{"num_hidden_layers": 11, "hidden_size": 224, "num_attention_heads": 4, "num_key_value_heads": 4, "head_dim": 64, "intermediate_size": 896, "vocab_size": 1872, "hidden_act": "relu", "norm": "layernorm", "norm_place": "pre", "norm_eps": 1e-06, "positions": "learned", "qk_norm": false, "attn_scale": 0.125, "bias": "all", "tie_word_embeddings": true, "parallel_block": false, "init": "uniform", "init_std_qkv": 0.0288, "init_std_o": 0.0269, "init_std_up": 0.0288, "init_std_down": 0.0144, "optimizer": "muon", "learning_rate": 0.00228, "lr_mult_qkv": 0.5, "lr_mult_o": 1.5, "lr_mult_down": 2.0, "beta1": 0.95, "lr_head": 0.00444, "max_grad_norm": 0.5, "warmup_steps": 200, "schedule": "cos", "final_lr_fraction": 0.03, "batch_tokens": [8192, 16384, 24576], "max_seq_len": 512, "doc_mask": true, "train_tokens": 152300000, "max_steps": 9771, "dataset": "wikipedia_en"}
MLP neurons of a small language model. Each row is named by its layer, matrix (up: input weights; down: output weights) and neuron, and shows model dimensions 32-223. Each number is 128 + 32 x the weight over its row's rms, rounded and kept within 0 to 255. Numbers have three digits each.
After each neuron's rows, "fires in" lists the words (lower case) most often at its 100 highest values on Wikipedia text that the model never trained on; "fires before" lists the tokens most often just after its 100 highest values on Wikipedia text that the model never trained on.

L5.up845:135139116108147196138092078156134176149132143196124120130054100127056118117128128128201137042163092156150127102133201121165120081084120151134170135092169120152057173108162103154142162147103160090137124145087089167097181143128094165117095140119123079121211124106150136097127067149140107116106186102176133193084130109123117109137145155129101146102097122113028135122130099084170186108156171179146111177099146108115175112151143136194147125117116154124031143121117154170101145121094080126123111114072083082149128139118125131141108173116140123129158120106193132059175146099141145116
L5.down845:151163153172112091092177187130175074054145097165120132115175137110070106106142121099095177150132172152108120111142091125119146115099037068108132134076159163132116163148121113107144138197117140116117079102089111113099076093172177160085128168189131184100037168113154203145108176114166132142145111094142179109113142151178150115156110161161077125113064178132144115109138092183153101090169140154156102115132115157131156109150153138182097116052155194157137128161151123103120129050132133118133179164123134092113155141106136088112104157145125113114184112148088115154156167133071111117
fires in: "wrote", "warped", "front", "brother", "before"
fires before: "t", "te", " T", "ther", "el", "ad"

L6.up63:168112124127123146138141105154114143126112168078174108105076107129202161125117136159184156121130115096058160120143090147078103184094150096118167117101158156108115153121130137118114139152115143185183136125125138153121163146121107148159117128131155124087150153153056074152114093093097127110145065083111166050108184131126097162111127107117140137168092110190134149092153138143142096155148153111169119130111018131081197097110102196144116138160125141062163153102117140119204065171155145149075126126089141102097102146156074170116197053120132134155185172141115125154122078116128188151
L6.down63:083151132116091150181110114110075078157096092098119171108147121158102071125121150129141152117148161127128159136164117128117069133097126163191105103104115125097149154096094124131143121104194118179096093142130147063107103155153072131132119161150114176120144106076165150094146104115124129113113128190152124193160094132139137090148102170081084111133113131149088150094131169096159030141112083113197168084127173164109057084118104147142154140135182148067133112176126067124120165082150166123186117144146093155120162126135132154089068121113166128064053168121145137234154100167144146086
fires in: "goodyear"
fires before: "y", "ear"

L5.up684:184111139128094135165135161096127107120118132165162143103147043103103148068148116101136120122155151134137166121087142079065162118151128143161160118217038169093146156138097136144153121147076163093095160131155134097139082195117123158168158149121087111132139063142115107097130159182116207134137121094143090113108117128121115068096124170082073161166104088103058135141109160116169038130117086122109176108174119144160166126135151092098103079153095178127147145135074108125122194153160151078096149180102159080174162121101078124126179089088112119084140074085105120127154141097129124116
L5.down684:181122086096122141035128130170077125143089037093129088099156114138143163100111166187101145123109109067132110075142149131149115127085149139144072089122150125168125093165102207144157137145122162054196132133166138095093161121097102092182137140093105124102165159122163143138127065114154100137103113144122115123188147139105126131128122129146135150138114121091153162194094122085073179050126151086160127115187158098093136130176179171128055121051114107167121135195126106126102134091176132120119155130123156101181147105129097126102155137082137102170151152101113099112129131113239159143
fires in: "is", "was", "charles", "vocals", "microbiologist"
fires before: " a", "les", " an", "als", "ro"

L2.up87:135146095088162079132139070092149097155104141071117192143149099029195130105114101131213113166096114114152079108130094138171066153072145109100126116145179057147113161178118162116113127085119153095142115150161101115195126159135109170085160176124096082146151103143087126108133124132094063168095170056091154168084115100104168148113098130076114082119134076153138119130130093096099126082138134146178191108119085102138151092164153194211146138196103179125152141128171085137147171076120121165100116147186152100117101159172095118155146124142108127177135131146106131089174117146162107126
L2.down87:148157147155096157123151134128157122125146173111058141159080131137059108121137050077050145154064143149160151067157137100104140167165116144111098096109153115177111106141128211062159089109114091044168076098140142101135133073124147097147121076135095122110150090160053094134178168133183095148140107159110137101159112163191138085168116086133146089165164072128133121060167086124128111118119171097132157114104130152171099172127079123117077141154214118107171163145148158133143125165092120174182124151101110125144068102139079155182137112104140113109107120149115129091105062128142123161
fires in: "known", "such", "singles", "recording", "singer", "records"
fires before: " as", "les", "ing", "ord", "h", "er"

L2.up674:162168181132186130089135157151099161138108132146118120101133130114142109163117128150144178109162173123151123095118160117112092132160117132090095090168119125126082149105097140123101089067112074179185142164154149100122152118120089168102196108131132035083143101043108126122205116132142086103119148137061167135114142117149152141134127117136064176160072139110146077148144177132112098145162125136111144114102159058079158091136120042119229120112113171174106119170111131151148129116098193078139112121195140092091138131146127120170102147096112130151121122103195129067140077152145099118
L2.down674:106114126117147150162090120216163128067127135100161137174128096113087090131054173159160121126112120133106166120146102156102158153147097120117147096161091147191104114120150143181175119174155147088102133161157117145125131150182154101153086182186099201121122154145180159144086137093092117158138179111170119165089064128103123150115026119147114158134110163084103183142151159151108089163137104150163168148116155083162097171110112127119126131073049080131092168148097127130104155169085158166149135136130150145156150140061120105106158071090124101131131119187116186132147150098168136113
fires in: "years", "states", "however", "there", "1995"
fires before: ",", ".", " of", "\n\n", ".\n\n"

L2.up319:125144126152107166121131060121083148135140111149145113159040075161148140150117121127158087054091164150155162093132142122146117130103139112157171134086193146102117142097152151092185171150114105106166088111140107179079081108144051116128123135157115130102140142145147179106089108185185143111111088151164115147125143096129148132162087109134179103107114153125110134119117168123149166121136149124098018128141107153112138131094166131156069162162121135105146091107208173194133126148082067083102080157125158108163132115140135119096030145107137213159202165139171181090129098069127079182
L2.down319:088178137086141139103092147163133147150181130118111137088123093140111176116167112120117063136087095153102192084157097164066144103172146069105127104110116081184141116142158124073108130124136166121126139129134142154030160139100144159145132120168145141125170055091105135114138139088123097142138143136145081107130157187156163145105126146120103088128069151067127170125092121122101145114163068155119088132127147166154163148109108057196098192060111103072116127119177071162134109140115119189138138108126156112164105151106154138137128196144155211162140139132114082127174138171090128107
fires in: "from", "medicine", "media", "medical", "median"
fires before: " the", "ic", " ", "ia", "ical", "ian"

L2.up441:104112097090162150148138097136184055160123143089155138075147136112097108111115251137167108092183112107063142108160077061171130036101098176123155138198118144156116138125112075165107079165174078076094125150133084094146136137080065139150115174146096079121119102109134125130186095159114055125135149093154086116172117060116169109140136126140144153132152144068114118160159161125133163139124061133132170132137128106156092158118156125175127114109144116129087162145120159160107069154132150115079154120179123116154161172191104095102129182124144115142147112075189164131132163128156119147
L2.down441:054070136110096118126073123122169044154123148127124133106071105117130125133104191135148148154141111123187094179121121152161112094155105139120132069118161156129144125142103105071158167193150129132061148136098079143113106114148115131150152178184157103139138183145098100131114098096145116106153126095116082143151107174127163112152139177124146123118111117124183181136083148089206130171097100159131161077108113140110058100163155152138139148135145137045099176203168225171071087125153106150114113146139107121147193075106119133123123129132120130137116122142174122090195114104145127128
fires in: "because", "created", "location", "established", "become", "form"
fires before: "ause", "ation", "ated", "l", "ome", "om"

L2.up213:165068104109087117089143169110113083148112111115136030158102104215131077108109109114163103115107137154185164131094201120132171156070144159169109125096140124142127165127078113150152129093114081127128109151116127158155136192163120147096054109205082130094083100164094165136108143158145154168109181174142114193105082121116125157135123152150107134153089115126138095134175171130147128134064123144148179142139119125183116179173143131175127196150151066132144151151109156066163101122129103123132088148167092090111137134118108140074118140075122174117048133132063115117093178134139102088
L2.down213:173189189149165078113155110107123091129182164083147097109164115170141072164160149153187046075143150179114119148121136173166133140107142122151126113091127105151148115136120116114152185146125113198095160135131058114095100174181166097111122152127155147144122108140169123151125070104163081100128110109091148150138136121132141136112076123150189139140148112132172089111137076114154107140142136138182151149068091118103112188130104182111104126105192113169129085130121095058153132134058142057112072175106086154086128105084076144106132201101083136095120138163157163135140104095100134096
fires in: "born", "found", "based", "located", "between"
fires before: " ", " in", " on", " at"

L7.up418:161130138131044150114097143143129108124136125154195135126141109131067159185108157135144129098105077142168093135146126125170140156097134093111197127092119175123103130151142102094189074113150124097107112085119102142049078133137107106145117165127139172167114126096120135159075151121105152116113143101071122091108155212181112149132107150131103130106155160125081147094108076178177116106138151086164205108141112096145167167134113164096136117083097013125188182126132109064113099165075141087096100121117150140138156106120083116119164092170104125123134164183079122162109146106111197151
L7.down418:168138125126042083109114146171130140107147156099161131144122099100155111146099146142059090148126086131103091146160141194141117110162128135123086108060174115102145086179144079102134137146125134105138090154141107140100152140084139098137096147145140151172120171180110146119068199155185130157130154109124153165153123127096204098175124152105135116179153040126056123134080122147147177092136115118183132101098133203123156153181142132147112144154119099143100124120132149072068134163120129164165099160107065133102173095109198114092057141177106121077099179109149211144181076123137123140
fires in: "worked", "appeared", "served", "played", "moved", "appearing"
fires before: "ed", " in", " as", " at", " on", " with"

L6.up292:115126134114118170121135118114089057181107127149158165189067070118121139077127097157136110145075090146118112123159120095078089111102138094124156147145187133120121118119156103141093113145067131196139066157122155059113141168135146135077161142109040138096119155093123150074112131159117102141072158118113175177104097136159116097083132134220126128129156139151097096131144143146095160098079094172173147124107042143142168120190102166147111090164169142128073131166168113135197189103094153126107151104108129145152138067128110171114122118100108146121079109175114173119112140159118095085
L6.down292:157100109178091112155139098131149082167183123139101145108161114107155118194123123137173122164074141155091192182088093126148159176143154090128094107142140113099104158097188160046119105082123087201144115175154163138086128192177146150136090165119094105110201179138145094125158129135138074096150159139068160159142107092155096136041051165129135071173125174120079080133125128080109110151106081087091102160125150155145120169146090170143107115138098109164176121161157140131113172138115109156074144149131091123125126139141124128104158139142109163120104133146092127160151170140163119139
fires in: "known", "built", "written", "named", "located", "raised"
fires before: " by", " as", " in", " to", " after", " at"

L2.up309:138086095095118078077110127148095145124023167133097112172086170126122130117124111091124193131121103117151102123127121132128110156095155155099143070060103154165101104153087051111139111120109156060166126155166092161103100148204147186191180067122113097152140076107092122116144117150131144172149124070100121099089106143092076115120170156137163208116091118152126147110161128115182135138136150141119157099155143167132153115099167163117136096107108179159040123122091136109145099169153136176167124126143162102086232151104115163122111152099158119157176150116129107105143190161132126171
L2.down309:168136143113158055106167133122120076145048091122095068166150147140088172119144125143110120128097167130147121148163124120141104131127138145101204147047093171161170157162114147141089158200113086145094134167146097103153122162132134101134148135069138077123123146094156069152121103109140119112108142128111129147086158187125154154156151162116111160143081105157132126060101086141098074063124176082139170087104156199182163112130102127145093095107121147133061123154157196108136122159143125157183105123165134126036199146119073124136125100107113155149161097105090108121088195136133098073
fires in: "end", "began", "joined", "open", "started", "opening"
fires before: "ed", " of", "ing", "s", " to", " the"

L2.up118:147136103107113164135085085112183128127106082118164130107156159150158195068146175070180178096149144098113117143104129109151146144135097160131120137176066146148121105128151140169132122201181187127129103162118165137076193173102158151107142226061130121102138095101080128160090151125117151121121125096124110135120064093132172101122116093127143104071145117102186182094141123136113114103168072143126103125146137087147164144169160143127079125085150161145143151063141091125129060138135150107093069097126136116180175128144118172106193149093107141089099138070157116114141149104143140169
L2.down118:169141113144179147124157204161139074087122132132142152074132087147100172137176131118195124077139104119145131136145156179123113088113094161080101107139187088153162159090152155177152160117131162126163160170110161110159113164124131055179142091145080207087092154122126118110162068162130120143119163107078118194173151054111133142140145142138160106194119104115187121103132154174142055154117127088109141076145164177092126148059067103116108084135123090171152146111136112178132170109150139126126127111168172087133124125114122130098132155115128116123160159117093142174146073169130132130
fires in: "is", "was", "https"
fires before: " a", " the", " an", "t"

L2.up75:142103128160128130092178117119107116087142178083107144124166140161184202102146138130142080118097082109094170113089177156140109044181205106162125066163164077105124152112069123133110137107086132100107062114167179100110165120188077214116108093107177077160078054116198214111159107150138146138120110139089126080126136107146101134119134085149129141150065182096084153127115163113144150142136117128076111149103145107124152137119188141203128146129100133145133134142093080151141131125138133099137139153157150127067117071131153082073148159085103177108077094137158088130128141091116119103
L2.down75:146153077120144158180074160112168143158179152180119126162103152156123127096170115135131125154130142068119135148177161116084203121087111170088162148089105165080129095145062110012159120126163088119175116144119081156156159125098139161210125132092108106163161080125131088214086164174138123054137154091171104142131089163126114197115157091127115097101120118149153134135095106158121156139124126103112089164131130104089150115167117174105157122106115084146137147164165131158087161158101070174033152121077112070096168133106127145149144166116147148093146154095044138168095094096090133095
fires in: "about", "over", "n", "around", "by", "arrived"
fires before: " ", " the", "ch", "r", "m"

L2.up456:177161160122071097186095125113158117131080176124102159141162067173133114089105100180190181138168119110118080126076132133117137103145143144151129145157108125115159109114077098083143092197135176153090150163132115154123131107127158104147111122079133151161124147111105133091138084119162136142088103122131090171148129085170196141087195138094157114127148142098145175183084123161116092125140047131127105114163174152169109003116109098123134117087104126112102181084103103133166148103127175119166130141189171105158139147090170132067155124093150115137078126164117115133173110145169129176
L2.down456:138111129115147119180099122152178147105181158158115119152114088151195122186148156145166127072117105091094103172155087131177150085165144099079109103118193098104169096125077102165132127159148133109144187149100077150101153096101147099171072100122127132153113183170080130143150058148142094135108122125121146206077182133160141113142140088084181111178190185118158122183093082162083089145123146137101113069123116090130192101167120091169188130152121066179126123061150160165129127161109168157119092114125129135147114151103132105094098085140155118146143135142136085158115104156100116087
fires in: "was", "as", "is", "became", "a"
fires before: " a", " the", " an", " named", " elect"

L5.up266:120101161115141110147111178118103165147226150108112135052161124162099140093173169191127122136105107165123137155115156130103070148077143134121154159119170081135161123203146149133076123119185185157156063154171113100165102147139165149114080109127119117149123154087175152104135146134094105125133085165169137126083102067147164144079111130081114149153103137138155096150178125149177081097093128089138061153082179127137115121085124141124165158145183124215095081107139126144134168164124125157112076125150117117061123090155080129101140129123148158078078122187106104104154075106112153128
L5.down266:162170234087115074081099121090136180152089117164108073167095086106087194116097132136099147155109120122132087128165107194169144176169144112122149141129130164108153158140125131103130123112176134114102124081154118188209082109108140096172109146150121139162123134119127123148164141137135144166130117174115125058110125173094092079100105072114139124120188126205120108113145152174118064113059093113146149145103035137189105106100104183167117107060107083175123106176067133123144143124120146117159156121108131171128041104164111192126165100138132074112115134134148110147161131112161114117
fires in: "goodyear", "great", "good", "warped"
fires before: "y", "ped"